{
  "activation": "squared_relu",
  "init_std_down": 0.0,
  "warmup_steps": 0,
  "steps": 12543
}
MLP neurons of a small language model. Each row is named by its layer, matrix (up: input weights; down: output weights) and neuron, and shows model dimensions 16-79. Each number is 128 + 24 x the weight over its row's rms, rounded and kept within 0 to 255.
After each neuron's rows, "fires on" lists the tokens most often at its 100 highest values on Wikipedia text that the model never trained on.

L3.up35 [135 131 117 134 176 125 161 150 171 139 127 155 121  81 121 190 124 121 100 125 126 111 113 146 142 152 170 105 137  97 149 142 102 103 137 144 115 111 109 146 100 163 101 147 129 135  99 122 121 125 155 125  86 129 112 125 120 161 104 148 109 114 118 154]
L3.down35 [ 90 113  91 172 138 116 160  97 131 104 118 158 132 125 122 127  99 122  91 163 110 146 138 136 132 123 122 137 101 109 162 130 116  97 112 138 144 186 102 134 157 112 133 142  93 126 126  90 190 165 110 121 139 164 128 103 102 140  88  98 131 103 111 132]
fires on: ",", " 0;", "i,", ":", "'", " run"

L3.up998 [138 104 157 134 178 135 134 160 173 130 172 157 137 157  88 137 148 106 148 145 147 145 156  69 133 158 153 152 134 102  95 128 165 192 160 116 155 114 129 150 126 133 100  89 177 186 137 120 135 140 154  95 146 100 113 123 149 142 135 123 138 105 119 160]
L3.down998 [ 99  88 139 121  76 133 117  88  77 135 141  92 116 115 128 145  66 104 178 157 118 124 130 139 177 153 145 166 139 126 131 116 132 142 136 156 134 151 101 121 135  99 164 163 201 125 140 118 128 134  83 100 126 120 161 101 110 149  93 102 152 147 117 168]
fires on: ",", "1,", "9,", "8,", "3,"

L4.up556 [132 150 132 109 177 133 101 134 129 156 123 119 159  77 123 166 161 107 106 153 118 123 136 136 138 143 143 139 160 128 124 137 142 117 130 105 113 132 127 112 155 183 113 153  90 135  96 110  97 133 127 130 104 111 146 127  85 115  63 185  99 161 124 154]
L4.down556 [138 169  89 134 139 108 155 129  93 129 123 152 155 122 127 143 141 162 143 119 118 184 115 123  88 146 119 147 159 140 108 139 140 144 138 143 148 150 126 115 126 123 165  80 143 158 132 163  83 157 120 111 115 133 107 148 109 140  98  84 110 132 128 139]
fires on: " us", ":", "z", "iz", ")", ","

L2.up737 [133 101 167 171 140 149 173 147 116 135 153 144 132 132  91 162 130 128 152 110 130 161 122 120 113 172 145 136 158 113 121 132 171 142 118 128 154  92  97  88 175  59 150 118 136 115  99 116 123 122  98 101 151 176 144 146 150 117 105 163 149  95 111 157]
L2.down737 [110 143 131 118  90 173 110 119 128 131 140 155 193 120 122 155 133  94 112 108 103 133  94 163 118 122 131 125 137 140  99 146 140 102 140 142 149 114 122 147  95 127  99 109 134 116 129 163 139 131 128 120 101 142  63 144 140 100 116 136 159 149 129 121]
fires on: ",", "8,", "a,", "s,", "es,", "3,"

L4.up352 [126 165 127 114 139 119 158 118 149 140 124 162 142 117 128 143 123 134 170 132 143 127 159 102 140 110 159 117 127 161  83 149 160 102  94 140 137 146 164  90 133  96  98 129 143 139 147 178 145 100 126 132 107 107  83 144 110 163 122  98 121 136 138 171]
L4.down352 [117 117 145 136 129  91 131 105 182 104 101 168  60 101  83 113 117 130 125  96 138  87 118 115 115 153 125 133 154 128 119 132 162  88 127 111 171 117 116 147 108  96 118 103 104 141 154 113 124 126 133  92 137 126  99 146 135 100 129 116 152 139 101 125]
fires on: "ed", " After", " m", " c", " in"

L4.up485 [141  94 131 141 114 139 136 113 111 158  87  90 153 124  88 134 108 146 138 125 152 113 131 135 111 130 118  95 148 156 119 106 117 148 112 171 123  92 104 148 114 106 105 102 109 117  68  81 103 120 164 138 117 145 131 144 109 142 142 171 145 158 125 104]
L4.down485 [126 146 174 124  97 145 101  97 180 132 111 121 130 136 131 166 105 155 164 103 123 120 164 114 129 110 121 105 166 114  94 139 102 107 109  77  98 114 128 128 140 116 112 124 137 172 118 110  99  70 149 141 107 115 130 113 129 163 149 136 156 137 154 129]
fires on: "\n", " was", " life", " career", " born"

L4.up725 [115 136 109 167  76 133 104 120 174 142 114  86 139 143 111 116 136 160 108 122 136  69 144 145 130 114 121 147 119 110 149 128 100 188  73 132 116 118 124 118 142  83 125 115 132 112  92 131 123 114 184 123  97 118 109 134 103 152 126 135 139 142 148 157]
L4.down725 [115 147 142 181 125  99 127 113 155 105 153  72 115 121 142 120 139 113  85 151 150 160  46  72 115 145  78 178 117 133 118 150 122 132 117 120 117 130 127 123 117 113 104 150 114 107 145 116 130 106  84 140 146 123  96 128 139 128 167 141 111  96 106 105]
fires on: "\n", " is", " was", " a", ",", " also"

L4.up602 [129 113 136 160 113 189 127 167 136 139 133 112 153 119  94 129 128 125 153 109 126 130  80  79 130 122 132 130 140 118 113 147 105 138 122 159 140 131 126 110 100 109 144  93 117 134 152 143 128 120 114 160 161 119 123 112 145 123  90 126 143 116 151 110]
L4.down602 [160 153  67 112 174 133 115 134 143 126 114  88 118 113 118 114 107 128 116 132  92 116 117 159 122 127 136 114 146  66 140 143 159 106 142 105 104 120 101 134  98  70 101 124 142 131 141  84 109 142 162 130 108 112 100 154 123 122 116 139  88 131 122 123]
fires on: ":", ")", "-", "areer", "s:", "ub"

L2.up157 [116 139 133 133 118  94 125  97 102  70  98 149  97 108 127 116 151 127  86 158 172  86 177  69 129  82 130  78 129 159 162 134 125 105 167 134 163 157 125 130  99 134 151 138 102 135 144 195 175 114 155 137 107 120 113 137 125 140 147 101 147 101 157 130]
L2.down157 [107 154 144 132 102 130  93 111 120 138  98 146 136 118 134 124  81 101 135 147 120 117 142 129 120 139 163 144  94 149 136 145 125 137 160 131  93 143 120 152 121  82  82  81 132 132 113 115 153 123 104 124 105 140 108 130 160 169  96 108 125 181 109 128]
fires on: "-", " |"

L2.up759 [129 129 156 142 141 180  95 155 134 132 112 127 128 156 132 144  97 116 158 153 105 124 115 139 183 135 142 182 150 118 100 147 142 134 108 125 133  91 142 107 125 144 137  74 110 137 158 115  75 102 150 149 108 110 112 146 131  72 132 123 138 157 163  91]
L2.down759 [ 93 119  95 134 193 121 135 137 141 133 125 135 111 110 114 146 144  78 164 138 102  97  80 131 139 159  94 122 115 163 149 125 158 117  95 105  96 139 155 163 123 142 132 133 104 136 142 125 135 137 136 148 169 126  70 121  85 146  89 123 111 158 121  87]
fires on: "/", " '", "s:", " /", ":"